MLP neurons of a small language model. Each row is named by its layer, matrix (down: output weights) and neuron, and shows model dimensions 0-159. Each number is 500 + 25 x the weight over its row's rms, rounded and kept within 0 to 999. Numbers have three digits each. A neuron's up and down rows have the sign that makes its largest values positive.
Before each neuron's rows, "fires before" lists the tokens most often just after its 100 highest values on Wikipedia text that the model never trained on.

fires before: "ue ", " ", "u", "ti", "tion ", "ed "
L5.down398:479479459469536512478498523471520496538510497539549479517510499532492513491513538473494495504545506511524520501483481515541464538501472531508530498480486482499506475539505491492497465482514511488496554520502526497491502515493486479490426509516497506527483507473524501536507491475498509502492494458481523494526488481508512476477467552540514489483493468498501495487524491585518483538470503529511490533515466550435449473468506547493490526491475534520445530503521521474497474469519498

fires before: "ished ", "uc", "es", "ic ", "ol", "e"
L7.down487:481485513477497481483500473463477508487509483499490541479492474546517548480432603508480491518508476487474487495495473496482507475503489497494459489541473480500509501499492521489477555516509531488508501522539475488503496507526500494514482505459543523490463508439506566540493530453510502466517487488523455509493512524505467520517490491499491528502531515491501501451494545457502486472529482509488493514537541513483462516485481497492477472513529474472504468468519505498519471537516526

fires before: "er", "por", "er ", "c", "ial ", "p"
L5.down592:530522476498469516503523520530491488501497475524534470481481437513493518445438503500462487453497518527536508450478488465525476486472500504488510503493485468527461510485505553507506529498488502526508522520472510538515519471543511547473477459477479487469498524472540494441510487487550523478516519486515485522506527515472505515500492501469507506499523492463504451482503489538524532524485465520495503465444489515421495508487545513477474516509500508471513519476520519492519511501498500

fires before: "h ", "ly ", "er ", "est ", "h", "u"
L8.down317:481483478539537518492523530473531518513482512485520486497457446470503458519465516517477508503546476510488466528480580531498454501492506519490524482489472473528487517509489526511453481480488519460523510523501511494558540491495483543484462487516514514494492462512528500507486474484532583466522505460515521512509514514517507487541493540478514485459468479520486492480466501526548500502516511526479500469499494500468499525529490536534522503498511557509496518487545508509483479483507486

fires before: "n", "er", "y ", "ned ", "sion "
L5.down232:490481504530509482502488477503517471506496464531517498515548509497485531465533513442532493551447498470490509478471454488487479482513458501488476512500450466481539512485527479514484527451513502489503536501522478467510501490489530528513504505531494483540474480450471478516506479491451497492486527519549499494514475469530483497533511514470503521452484551494493488470515486570475492495515473502516508485504515520488437484490546468503537483538508493477524500525521540528507513528465496

fires before: "ed ", "ic", "ased ", "ice ", "g", "ative "
L2.down132:501475511497504487519518468481497528507509501503520485495506476518479496514503463468511517484520514498440490492472494521481501539512470453493529533439526487489489509522471517476458534555502514475505504512537540550502536499480539525461520505461502517461503529503566486450487485495498494500488498491471505485487506503487464480441444496466486497494513449508487478548504511493496511518470465496535512473499477467479470524499526451478480487487486456441485500470532478499522533519531493

fires before: "| ", "|---|---|---|---"
L8.down299:489491501541505465491533523538510537548515537496491496472507501493494490478518497461483498521514498452561491521522463463503516498447529473500464503559500505550506508472484495487489466490484525483501456470538517512518458494477458510509475493512539475492468496525493423491495515522492480493507505489546520521488533484519519462533486531496443553480504463512476506506481483509504452520485478500503493479459522526480507471488513525516483498502470521491474527481486454479545512490498526

fires before: ". ", ", ", "s", ": ", ".", "s "
L4.down408:490505518512500494547454488484498460511462492474496483506488503561457540467505506486495479500542485527482502469478545484536502509528485548512473479494512472529479437495535452538501456514466484462483498453460489493505530478474496501472481475484499536516498500502488481503515527474494456519521529513488522534507494517458511474513483458511538521491547507490519509502488498537514480491510471490505503507491486480494552488499473562501501511497540473491485548489543558479498484529503528

fires before: ", ", "–", " ", "y", ": ", "."
L8.down588:491502499477550525494472539511502470516517543519546501525523521526501561458497521487523500486485518502479461470483510526531513495542483475475491505459552512471495532534519482482497498500487521511565495481497537517495489523531517499528470494481527486473477498514545505498528488493538514479495475546511515509529468515530527519554507523471508513510494499481527479530535460526490527442487497482489542500501508511430530504494500545492469529474492511510476467494478485538479494463543495

fires before: "; ", "s", "ard", "ay ", "s ", " "
L4.down437:482519448478462505506477513522511479484510522473478475500546505522523486489509504429519471477477511472467484480485509476495495514474489511509493513519507518523504465528511496513503555549487464445487469505536467530523469448502507489492495495520478469512491468482515495500542522475497521498512483510507498479514508479540498486529450510527509486515476492580492478525510505469507494531508429495493511501500476509510533490549541429530524479530517473513522494537455487518533490487484502

fires before: ", ", ". ", ".", ": "
L4.down467:503508476502516483506518494490554484470496488534534480498521496480506510468494443512478479461547488471498467510478496527490480497496498545512522495539500465483480464468461456445455482496506525490503476501441508507508519487494451500473483487448521508528496494459469550515490484455544562464546487480530497528511506515487526489469450523482498480532506506488510517466522508496493516554510551492463516528521509535500509491530526523459493488486511491481481514501500505512502476526519528

fires before: "of", "om", "ar", "tr", "is", "a"
L5.down272:515520526489534549478519518502467531487490492561488497500515504527477475509524521524494484457481487475525516469478525488499515497483526538501493452501478508531467483512533474496510510487507527511471471514545475503483508494476453528516485438509467513481550561473522482494514506489485470488498488538487514481490482457502507468508516540474529508494510482504536477486536527492462476449507492546505547549523517478484489490570476531506495514494507511427509531496490506503460477487506492

fires before: "\n", "a ", "an ", "the ", "at", "ay"
L8.down255:505490509525492545531508540484524500490537464434506517507454505512484525529509508481505511512499494524451528484490489536533511458510472487551514431477475474508493459542500516519500483513486469489520475487480523531543548495522504512466513474523505514488477500455487515455515438475497497448435510514510504514541477485469464527530499488497463521483478467528457494504535534522469483521473478486481513480522490507495519475490500526511525505476527489509500464506514483499502484474469502

fires before: "ame ", "a", "le ", "le", "k", "ing "
L5.down628:515527491503529522481505495486536507538504490514507497516517528492495496505512527447482481475487511502499518495493481490494506512509547478502498444538514510479503463496546522512494468493511460519451523533499491488542542532537476526463500514516500447480511482492519477533586526500486491507510429499523559508491491501518506470483514508507476482537503484520544486439522505518523540475486481469468525450504468449503486488494471476509503501527439528483465504510510508496483484514525512

fires before: "n", "ned ", "8 ", "4 ", "9 ", "8"
L7.down583:539470503445510505471526528487486523519512510495490498512487492533547494469515512442523488549497493509498477493486491506514500550523462534527499527510467400486475493522499495523490510509504498500468496537527467498482561493520465516527524505507483504502512531491555483498479475488475481509464463483542499525497499518504517447551523498502502514467508524497508485497489493462497459528512491483559484489512508483467481524514536497539527513521508490514517507473522480524516507554540536

fires before: "- "
L4.down605:528494526476493517535487519526586490491479486490520487505475497547480488530523515497529488477430460498498489502495518472527485500515476510552546410488541477529477468509483514504480513491509511549462602511493533531474511488508494477477489506510468490482525497446486509500498488459487507473517495463491500502508496484503500503492510522480493510520486508505454520480524483520498505530493481490469463486492476482455477485504486504506493487484465524520515480490527492485486530471539498

fires before: ", ", ": ", ". ", ".", "\n", "age "
L4.down588:511526498524522501469505449486540494517506487558502480498521530495517522489497450521492485447502520552564482494502544487484469554495466549497462524474499528495427515479472508517500505531484482530490472523520481484497534489460493512470461506463465516464490501496487511542473489503506531497530506502475515474527510506509517450491491522518474525505498509500505502478530499511486501501507523538516501506514489527538496514508476553483469504466491538481526562529520502504494470523444518

fires before: "po", "st ", "pro", "er ", "pl", "on"
L8.down486:469468433506537460502459505557491518501470493477529455483498483446501488505555487512530494526488483504479521498510491511498536517530517518490487449483512541527517472495503516506536502483496466564521481506494520492527546522519462473501503483523500485480448513469485505530519528538498514507562511507502450483518457534463487473500487493491486473499447507509503543483512509493495536501490491487485537438518462528508496482483507525510508511533493518510492515507531498470469523497515464

fires before: "\n", "\n\n"
L7.down428:467450522467470522508487524500499507547486485495566468485471547515511484497532472478426493481519472512410475497464509506487491493503490532533528469542507475524490515499493538495484484504505489487509494483475537494491515517540497536497490491485460519460491501499510516481493508535503488484496552483495505455474559517459478523495525494494521497467503517485530458507483499503500513505498490523498500525490500508556526526487519483534506527516490475526503493515445504538554485462479488

fires before: "er ", "er", "s ", "n", "s", "o "
L7.down233:510531497506493524468469503487522481492455539495555529518511483491489494530509477502519479489512516540494521499503482513518467519552513559474482502537506480497519542538509476509472506485491479486502516541519542488511451545449489477503515519511504519490499542518491521500469501523508506498516518533504489470520491502494565473508532498504485535484487519485515441498504570504503485511524476513486521484540489480477476452508475505466469460429488484525462524488555513515480521544499508

fires before: "\n", "\n\n", "tion", "tion ", "ice "
L8.down49:550481536515472496479508488515543496519519468495454494545504472505475514505510526525500480478518505490417503508507481516490466501542458518501491501521543490509506512493490444515472480480472446525456529476513489506548494456490478512490459466495509527504500498550479543506467469528514532514480554500462447500442484507517467494490486571504476516496497504503490520524489504531483534503485503485499492491480455518508485526518508470502493524529473450483511506494472485517496517483518500

fires before: "| ", "Tr", "(", "fe", "|"
L2.down538:532516513495517500478456508486533533477481489523491508520475487472540505439449477522511518497517511517507519494520489474486489514520569500545473523538463506469480533460534499476504527479499521471484489452461482505503522524544507484496495454495491492455493481543525485464468454488518499482509485466519482476521467488511491487530516525473498516507504522438528532470518537526495502465503551528498478540487517496458497496525510533467516535468482521506510468546505523469491495508487507

fires before: ". ", ", ", "s ", ".", "s", "–"
L8.down289:522464488493489493503505496503486466471430498485499492508528545479470480534471462460499519514484488473486484498498551470521517483496479555477510463487500515529496476563502456477475474501537516481522522509455486533496470498482513460515511502516467520475477503517489471509530528485520524512535486502477475504493496481513485479500516512518530535518531485535493450501511474544510501525479547525454477407509509525510492494520509454508478496503533512505499458492510520517519501537472464

fires before: "| ", "es ", "ate ", "th ", "|", "ine"
L7.down570:463466491527488486497447506480489558490457517486492510496525510475531479481491515528462509489555485510440469493517481514450480509474498501492477506522520503528533511481486459469482485514521525451480518488481498505529508490510516486509570488475491493541504492543516483491494455450517508509502549509497494489515530504466480483511480485505528539505500517457502492518472514518523492554548518550507486492490501492493538548492518438532493513530487521497526481541483519496500501466470543

fires before: ". ", ", ", "s", ".", "\n", "al"
L4.down239:507465531483533532489506506489505507506510502506538519480500474534500502528499442492513499470493485494455470500460512538483534463513514529528500480518554519498506499500515483467464489542492528500518571537443473521520497490493479510511555494475510493469497522480509535484521502523517504440497501510506535498499493505473554482506483489520516495512501528537481500468489483525453526486510474481510516505519516541505480453498500527510481551507489525467459482477477495494488595531499515

fires before: "c", "por", "ain", "er", "l "
L5.down449:552465468474495533489491520458512481450483506509505454491494479527534514467500486534490508520477554473449494475506519485519501485547514469527501525499463534511479483458530517519486502520492516468475541502500489515473456506530508499516498448453487481469500528461488531501487531519511475488525516504466509503487509525518472492497452504495502528524487500502457517488542571497506507549470438450495471537501497517486503524493516534527472525519493466488497526523504499475502517490490462

fires before: ", ", ". ", "\n", ": ", "."
L4.down391:498515528544489511514531483522490492493462507503503515553555491540493523488507499517514511528505494486500456487497551493528533501485530515532456472550492558525419496531522529523503489502516513518492499496482481464502484510508483487503507485500495552515503502545479472497477541461531515489520490525489506483485521506483475521481502529474466473513482543521490474467547522560505516490520498497523482488477496523475468470447509455501481501484556477538489481468460483507491502517542504

fires before: "\n", "e ", "\n\n", "u", ","
L8.down124:514505491567500488524491521478509506478511462545478515523486486523491481462511539517476484481512542482486468491507500543479497487470496513514472509537504555500502456452463496479505466516458504504486501482535497496523494522485515526500517493462474529494458479487478521464523504471533503482513510520467451468469553508519519466445510482503515537486523522507518527516495509517472505509461494502476517532464477489447496461520509472485511483486547487548513457464513506500510437531502528

fires before: "| ", "–", ", ", ": ", "s", "er"
L8.down146:488517480512541494467514512509486490500481488524524475487492530495472479482505485469462531543484531498492567507468518491518531525482531493508443544501533495495506554559532520463543511548495496524492496497524502521551502497517517489490479457506446502505517489504543476455466508481501536517527514466502517458495512521488472505529481517504512496527483518483482500523507488479501480468493535497477486489488490548505539485581454538503517461522511523530519489518489506481499530510530518

fires before: "| ", "\n", "es ", "al ", "al", "|"
L7.down438:516523482494518456498495479499473542521519532466496524509517481528474494533503520513485512466538490512496480472478556560504481453480500506527499516523497480513549481484465489464468525483477504498532532465510499473500494525502485472515487471486502484478471487526534465485509483491492519482504518478507469474509498492483460502443536517467484490461483532528450499541481467502532484535480582521513522552538532489499458505504514511460511506516499492510519472484468514478488540469518538

fires before: "–", ".", "; ", "6 ", ",", "0 "
L2.down188:482529502508537518469478541545472531508518494499511503518504482536490540451538484523491489437487509515446498496504543463490510524503452519518512479564526534502481532501514493506498519501444494484505523475496475453537544517462527501507517497465499486518495491525471530485491500511481484466495499519501517494489504512505502509503489508489440518507458520505498493513497494509505476488493432534471506508496514542459516523465505576520530497495515507513468451502500552542526530488485491

fires before: "- ", "be "
L8.down61:485481513505503504495493523489524504473433485501499455474476490560469482534536484493485532496508497521441486524486528500548519510507508562557464493503512483471504493503483509535521499506473507535521475476515512462497497510499478529507501503532521465531535489529476518518519531519517519506520491477494499491470471512482539576524496494523504518515495505526469513495512513511474495482471494480523468517521436485486516509508419472503466510534463526514508471515530469506540534511485469

fires before: "h ", "er", "s", "ly ", "n", "ure "
L5.down365:526533449506502490501527499525506535509473549542517477511478507496509525492496461484532499468509497525449509493519534511501508529511500554524482530550512522516522503556459495448485476516465487493542528470500474531525491512489529463506500510499508499503480528480490490475516524473499523485515509494473488514486506526538474489443482488473436468447483493530486481487526500529523521469439503501499519478505471503478542526548501486489486484487513514514513498447485536516449495530508533

fires before: ". ", ", ", ".", ": ", "on ", "s "
L5.down589:466485511465498532474503514513506495477507522518454512520486513484509462486516469476513459463504510515441473493501484535478427495474497506535482530494461480521479499467471508480508460488515518521482528503513497521471543471466504509472479527472472523509517515526449485511494468479555504496517531518525487516480523500493514506474465512520479501499534494499547495463464422480509440525541479527481476474466496528493521467525500425503522509486514495510473515517492487516518505506498506

fires before: "| ", "|", "("
L8.down459:497532516506506483503510493539500493461496504544502507515507464501516466490504549480501511498528556499548476511507522487499507486518535482523485470523514513474508519519526467494509485487503511477515506480488478521555497485502487507506528521504474464470520487483553514460502491505522519471512474479512495532489517556547515483547534465517477524445528514479472466528495477506541507480481448500499470477498491479436530494477446529497440526502507506508465501498509458526533539465449502

fires before: "\n\n", "er", "er "
L7.down628:469502444499517560514484510493531485486460501456511474529496540483512479466538549468534496488513530516557494518506534505515509532521550519541508491492477509505500459538474513509498493496503463509502456502486536514514517465482520513511488517498510468474498461481509473488481527512519507496508509515489478507521518505525492530477465529519513469517500485453491532470504485486502504487534559475461484479471526518481504487514507555558476523481520487538481500494503544523451531473542541

fires before: "\n", "\n\n", "4"
L4.down79:532508510513490513521545501497508519505498501480515519497518486499481476514488513520512519497498486514502537512524498492489464488518506477495499505468473535477462482520488529517497514516459502511498523511484510498475496511548555503455538486473506479502503486493480520512519476467495545501479463503463531545516523534477510462498483490533496492523537503490499452490547495533498499499491535434437489501489478521560523524433493506576495514450482498498527461490521521478525424516465504

fires before: "ed ", "in", "ted ", "tr", "ation ", "le"
L5.down55:500550499513464541515506506474483488533536514511524518441509480522521447491502510472484488481480523491504507503470487506484558516528520514505486457509531564486525487486481500473516470511493466491508480487493463484500510485490503508482475441490489478542522470479480477529494449525466503516460513480502541472486505529537490484518444482510528504484481451547497498500516486509506478535491513493510503525488428490529483531534516499489523487530487456494499502505453463537470538537513518

fires before: "ing ", "ing", "er ", "t ", "er", " "
L4.down503:521520483509525480513492423475520509466487479507528479480495502484508532510543471474520491469487491525447553511480531509504467495510532527498501525569507501516501516490436508519490512517483511519471554524518541521519470474505498490525521515457507496493480525513513531522530507498489523510470481499512491537504500479479503473542543533522510518519476519515482466484505479551485477519527569540511480451478479520490478494511467495516471490520488537466521496499488493520492434505511482

fires before: "e ", "t ", "ing ", "en", "er"
L7.down35:478489517452483511482522508485505483544454481501529507477531519538512497485473461466512480493521512504514478538476552537485484463505498533503512510488544472508463465528494470485477423503457524533485510466457512543470547542498494483518523504437483489461507490500487502463463508521481526502543473510517474538503500516487523456488496518502522507527487517465493488506536521518500485519476484468493455459488519493488513503526446500523467499499501474513471518471494525492530475493468489

fires before: "of ", "in ", "ig", "cri", "(", "p"
L8.down22:514493544485473504532498503500489483481500488491486505486541496479482503512496526502527448498493499511559513513490519474536515492559515509501536535505521463457496466527479523451499534506502501469492450485483478453511450514500511502501461488484470513479481505502492523478521513505490529517500493485511471535508496449528510439499480503453454507495550507482530543459444487478513480471536470473497511473452483457540487469492506524531484507533549501492479490502500504450515513513520524

fires before: "\n\n", "st", "th "
L8.down295:523483498509475496533484480475499539511476520467501543544443489482503514465524521508504494482520489499490496493518548522533491483537455530494528509520472550509507511511471515529531487456512445496432453487541491512492572544499490522474479492494532516456514496513502517502474534480514530471463490490520492480514458470501470522529507501494499556477486500487505510479461468467515515460469521506486515481483514542524518500510489508504458532510504523500497498497502547513453529481527505

fires before: ".", "–", ")", "et", "-", "al"
L8.down368:504516505492469486512516476481483521492476500501490516478529493512512506483504486535475489476473472534454464480512503495508526508468484481514534564467518542501500445509500491525488568487507501457481551539502480508494492494491507536523507523521485462434487488501500502508467535556520498498493488491494536507488506492481521496485524524510516462479482512510452529508495491533501451449484437502478514531507452526477508510502512522558510535490497506445508491542472486507464543496535487

fires before: "al ", "s ", "ally ", "i", ". ", "s"
L4.down237:501480523490494483534490458516460508487477509508458528499536503522511507545504442489506491395492510500546494480450517565500482477541533507491492515534487521556530507533501485511502497493528492484486533552499469484451529481488487482488529496531510523483491527537464474557504512506504488504534501493471514475482506557501492507528510459499520511506497523514521493498519523513538512497485493531504472453502489506518480477498456488544479485508506520538508504493474484512481508461517489

fires before: "ed ", "on", "on ", ", ", "s "
L4.down336:531543478508478524537489499482509465515457510506476514514501488470547514538538448493505483491536527511508500491514487532549499509470495498516501464515530496492473518515513472516507479558494494519477530461498499501525527469522488505506475549483524533455463478467508553519468493513489511513530477468460515524470497490521520495506499498502461467495510484474446514498560485510528508469502493460550480493520462490477512453479514429502485494468501471490540543502472473489501482515501485

fires before: "1", "0", "2", "3", "4", "5"
L7.down565:498509514464482473496449529498498526532522509483479530510440497536556500489524523497477481482527506519493478493532532514468509529495543545512493523517552532480497501531499533477500494470492514532460472480515551478505503497502501539486492450479452520454485545511511521495484490562518516489496529498544467485495473479553506479503506507476500497528501553487504482555484491537520468500542491500498512554518504535501522495504485528543519505520499469493529512494474461493521509469521504

fires before: "0 ", "0", "1 ", "7", "1", "5"
L2.down124:481484525516487442431512485537548485525514496514454523505474495504495510508538504477472523517488484464604490516466507491483504558506512516530511489509517477476521530505486529498522509480502485528500518482531490522479517489491489499479514502485476525490511512470510508528445496506473541492514501508539490543500530501506506495524541507517520517471538529485485503516510480498466488515482532475493461490490464504480533495455495525548490469549507473460485456516487481503515469530490554

fires before: ". ", "h ", "ed ", "T", "od", "D"
L8.down464:493485528533518497506480505489493508520503501507513477475509472534506519536489505489506504509481513493527504511533467507494533500509508526467517501520512506563496515502506490535522481512497506519482444494507537418499528524509493472512481481509513496544495498520513503493579516424507534472489544471484521481498501454526527429513459493534464523483478469502542457517458532469477523500503529485530504479460502479528463483490485548508526506504502514492512492464463497497524487455488499

fires before: ", ", "–", "201", "an ", "an", "\n"
L8.down280:518494524517520518527481510517515536508473498492521451548499485514459532512495507487457506447518509520544516469470518552507512557494529501542511454505471482471511482508483487521446495495544510466489522495502491545502534497482423520479490491521508477477519500503521505499482463482499491477534488483483517493524503519487498493501462533504537453484489507526547523495494500523507546511549507475496505473494515562487532502487536548493461519542489509515479533532496495530468480490482517

fires before: "of", "om", "is", "inc", "a", "ac"
L5.down512:511516524512496461505498509542499503513480445530482463505522494501492473504496494507501496486470512500475552490514465465524460516449535454488496503553484528504482505518507541485498536499498507529525511532509545519536545501491437531496507469529510498443520515443529524457524519462464494519546522521521525521486476487517527518515513500513539528488503543493499508511536509494512481539477499568481486498500465506518486501506515476458458517531507501502522484469495506464492455486506516

fires before: "3", "4", "00 ", "5", "0", "\n\n"
L2.down549:508543497512515482531533513484526535530472484480503527520476533479491512553492531485471512491492500521479510501539488462490439475515530520532486480527488468479483505490479518490504500519524487484510510494473528527490480509481488458482482432514545485475482465548513473476457515451489508493516517482476538519507482499487486526497559529532518502491482497503541464530502484500480488489523486469467518510505506565505547507469479488484481527523529489429478500528487474489545468528509476

fires before: ", ", "ed ", "p", "d", ". ", ": "
L4.down380:497510509511475542541513436519486482467469488552487517533530505489490488486505469482499467513473492445492492523518484497519458525544456525505518474474469496501545479520499513497474481476506512517463542551478509489495538476485499496494526466503491491521500509513493515540483531561526558470507452480515477520489498505500503553473518490494476530504472476479501495492536525531514511483510526518480511485540503489548444507476509518523501469438485511469498482517466511482544485495527496

fires before: "5", "3", "6", "8", "'", "0"
L8.down619:503462487515450462548520524488521490518486524488468509470520488495523480502462523484500455517511515484530480488484523482502491516493487570483516479521535506475463505502497545490519511534506506472534510542494504537479535486472527491464495477486465465495534525456527514521460483506490509479487504497520477506526509528527528475511508486510532520454524504523546482495514480525548442484495449465501493513527484497472492516455501570548487510507508499493509497478518463462498490489539544

fires before: " ", "k ", "k", "way ", "s ", "al "
L4.down565:541509501496474438476496479516551522497495513472486482538524506536502497529496436503498491514509498520497543553526491528508509505483483491484494477451539474499511477473483467491509476478493508471472532505478467498521488502484529525495482502516492518489563545532509487430483507517508534498496516511517502521512505478490536437530479553492459516506534493552483470502508447543501524493505482550520517490483518501555484517515517475500481527477512479506527500511530488461465500494494476

fires before: "es", "ess", "t", "ies", "e", "pl"
L8.down613:483467494530514491477499538537508480499529485521535505503479454498517498468471493509495465453501474494485488548466494480480556492516480528505502494471494493484514501495475484525490494487469486454498503514492514503489512536493440522475489520499474512525465483475541513519494526468490525503488518508497460517486531485442478512531504471500493510498505460497478490537495484485479514457475544539469494510571496490530443491512531468529480534522458467498483499512516496449550531564529490

fires before: "ile ", "at ", "ever", "on ", "ow", "er"
L5.down389:479487494508536497555509522458525447461489508457451494516519502504504465483516479493475473480477512489569491504500473516518493507550495479498469495510502506511505503518497467499514465468481427548513506505484520452501498508539504481501521512497480536475530507499494505516517473461510498479541474492470494518484499474499529500535502499471524480519528495475488487524494540514465531515506552479442471470525502501505500516486520523542485507509472474484520467570520529448501536546498496

fires before: "\n\n", "\" ", "\n", ".", "\""
L7.down134:489535491538512564541517497537504510499517456476478533505479505522520522524487493451502504470501527502485462499529490517521458477543438517487500507533466485515491505559468408523496461491503490459492509550481500501477501479492547487498513486476462508489494511523497485539534537494449517503477504477501496491510480491500513480471502472527508498532522500499508476508508509517518498537504508528509511443488434542480490531506502514526487533482477494492494496531541511519474467514520506

fires before: "al ", ": ", "s ", "ing ", ", ", "ian "
L5.down108:473462498508521475469486540546537498499485498503447513549507503513480509502511496440477505515482495474510474513493497508535538466479514518499495506498517509469511462477501457494484481513482557478479475513469525462529513486539522514501475495501508499452515502492514492485491526496516514487485495539529513509509455489489463474476530475429457511537536550509531531492520480514521510484502503511524483425461466542528494432486525495481495502508513518490464483509506497504460469526491532

fires before: "| ", "–", ": ", ")", ", ", "). "
L8.down550:517498515497521499530481530425497470507507525522455442530527534544561508540480511496518507545499489507534497504511529477534483514473493530501511497490503508484506528519472517501455500501507502495509512478513560463510508480455525512509498518523516526466475483471479518505474534505486536488489470550458505444506495489448515471522535499517473517502513480503508529511496498521522515559499501459488510461466538517506534504487552533510506525509540521501492474506498530518491477451493498

fires before: "\n", "\n\n", "ame "
L8.down439:530457506541505473483494465502470501516561515484526503495517491490462526454461487494457492509541480539410460477471518517516484529498484451477506529495489487476495483502463486512493508514533517431479508506514530511497491512521494501551499516487506498534493516476457533478451480467470509465465526494456508469521517488486480485485524505497518460506516498503478484480527490512504517544537522476508496497515486482540510504477486457498524502531488500456551493473477466507493514476481513

fires before: "ted ", "s ", ", ", "t ", "r", "ed "
L2.down417:522512533484443483572467457462510463519494531491480509482475486475511500459540450472498506495496536490489493462504529506491526545462474477478503491476462482553473520514518470477494519487492478505518502490505502532531505489505448541426515488508490512500477503479507469519500502542525495497484473501459551508546482522502473488471514475500519528534516504548515504471483513497510493466456486518459550491517470473514533502495481530471490501522482511518520487506496521490485491529534489

fires before: ". ", "s", ", ", "h", "le"
L7.down594:520490442497445524557493495504510516486491512515487497483523484505550501478461451471502513516477501472498497506512544504505457507482473546466476483535488531550525508510536477529529479518544524514502518516518513549480490530488499481482493488482505465521472481486484517469534475506508477477492514462537517515559502523515499505535504483523519470547470496535544474495475472489477477462466510558481508481513537539515491463485529534535507504516504483524494490497533530499497482544510521

fires before: ", ", ": ", "a ", ". ", "as "
L4.down119:474486501547460515521534493493472483507522531503514453496485473485543491494497540551468500485546498530460496507461519501498491526530477539501499466519495530496496455466470440486502454469494520477515471459485495508499506472467467526487478498468496535505504510478473489509482504476475526444497496490492485492466477496462512522492551519538499487521496475479532504475526513471463508491527505468532483479504498509526547435500495505513468479512522513526537545494500466531483448472495501

fires before: "le ", "s", "le", "t ", "ts ", ", "
L4.down441:530521434477513467491519464509466515540501466531503493497500507516509519505528519516530467499532500487521525497523475467541498526492494474478512511500465517525512514512489476524503446493529518518498526566509500497515531529481523497483491514514471479474524518483503517519496495499504558475483498485490531510512516486536477488535490516529552528498487479502514472514496484521499486471496501491470532541481425505508480520487521521489491498528529523510474545554519510481436534536539575

fires before: "in", ": ", "er", "\n", "e", "si"
L8.down534:553501466528543461475533489508466488491504514484532508484458491540444529491428505471514452472504484482495490536527510507562508514513505510502514494505481526488510487496522466455470515520466537517480491467473510502560521520503529473498480507463514516503489488482443471492462482476510515514480519491506484472533439457491479486498495482507555471528514503491483448495473485479511467508507507546492488520494441513536514518500532508489524514492508503493496467478506513517521515534512500

fires before: "| ", "|", "ar", "ag"
L7.down253:520508511504557514505528520500497517526486550486477525494492543477519530458525520491500497522484517530450476495480459488481467497507511509505482486497552495501483500524567505477472513527477526481508502467479504482519482526469515460472497457482491488482501525556513483498463524498526499473536518474473499541493483501486503524530486507498530493472529504504520527491468521487459502489462482536554491593504536495485501500472499486488476485531481498489499463509456511453540544526501532

fires before: "ing ", "e ", "ed ", "s ", "ve ", "es "
L7.down401:486510486487508516471518506480519517518517459476452513485489473515492500518488469486525476552548501474503525529492470520482461500499468520523487503533496485513524521524467473491516429494499531492489543494529533501500490490488497515488511460450508522452477484489481491515451520482567496480477474557498452486473462497534505485460483440526446514512472482480483474458479508501509494504482507476498494505488496478495522460503476498509559532492497479445528505496504500484501533514494450

fires before: "–", ": ", ", ", "=", "b"
L8.down329:488463486496472473506529517516489548481480473493506464550495474541548467517493493502502495471486512504483536498524490504516531493491467533492464503493455497504467515466543531510542497503461522499495467477492515475518494473494492491488532483473476480513500503517487496475485534482527524455465495514496491486529510508461494500520508483539466465490500511559519530529490528537473497507484510476528494493471539499505422453509584513525460510458530522462455494513497504501468491487493517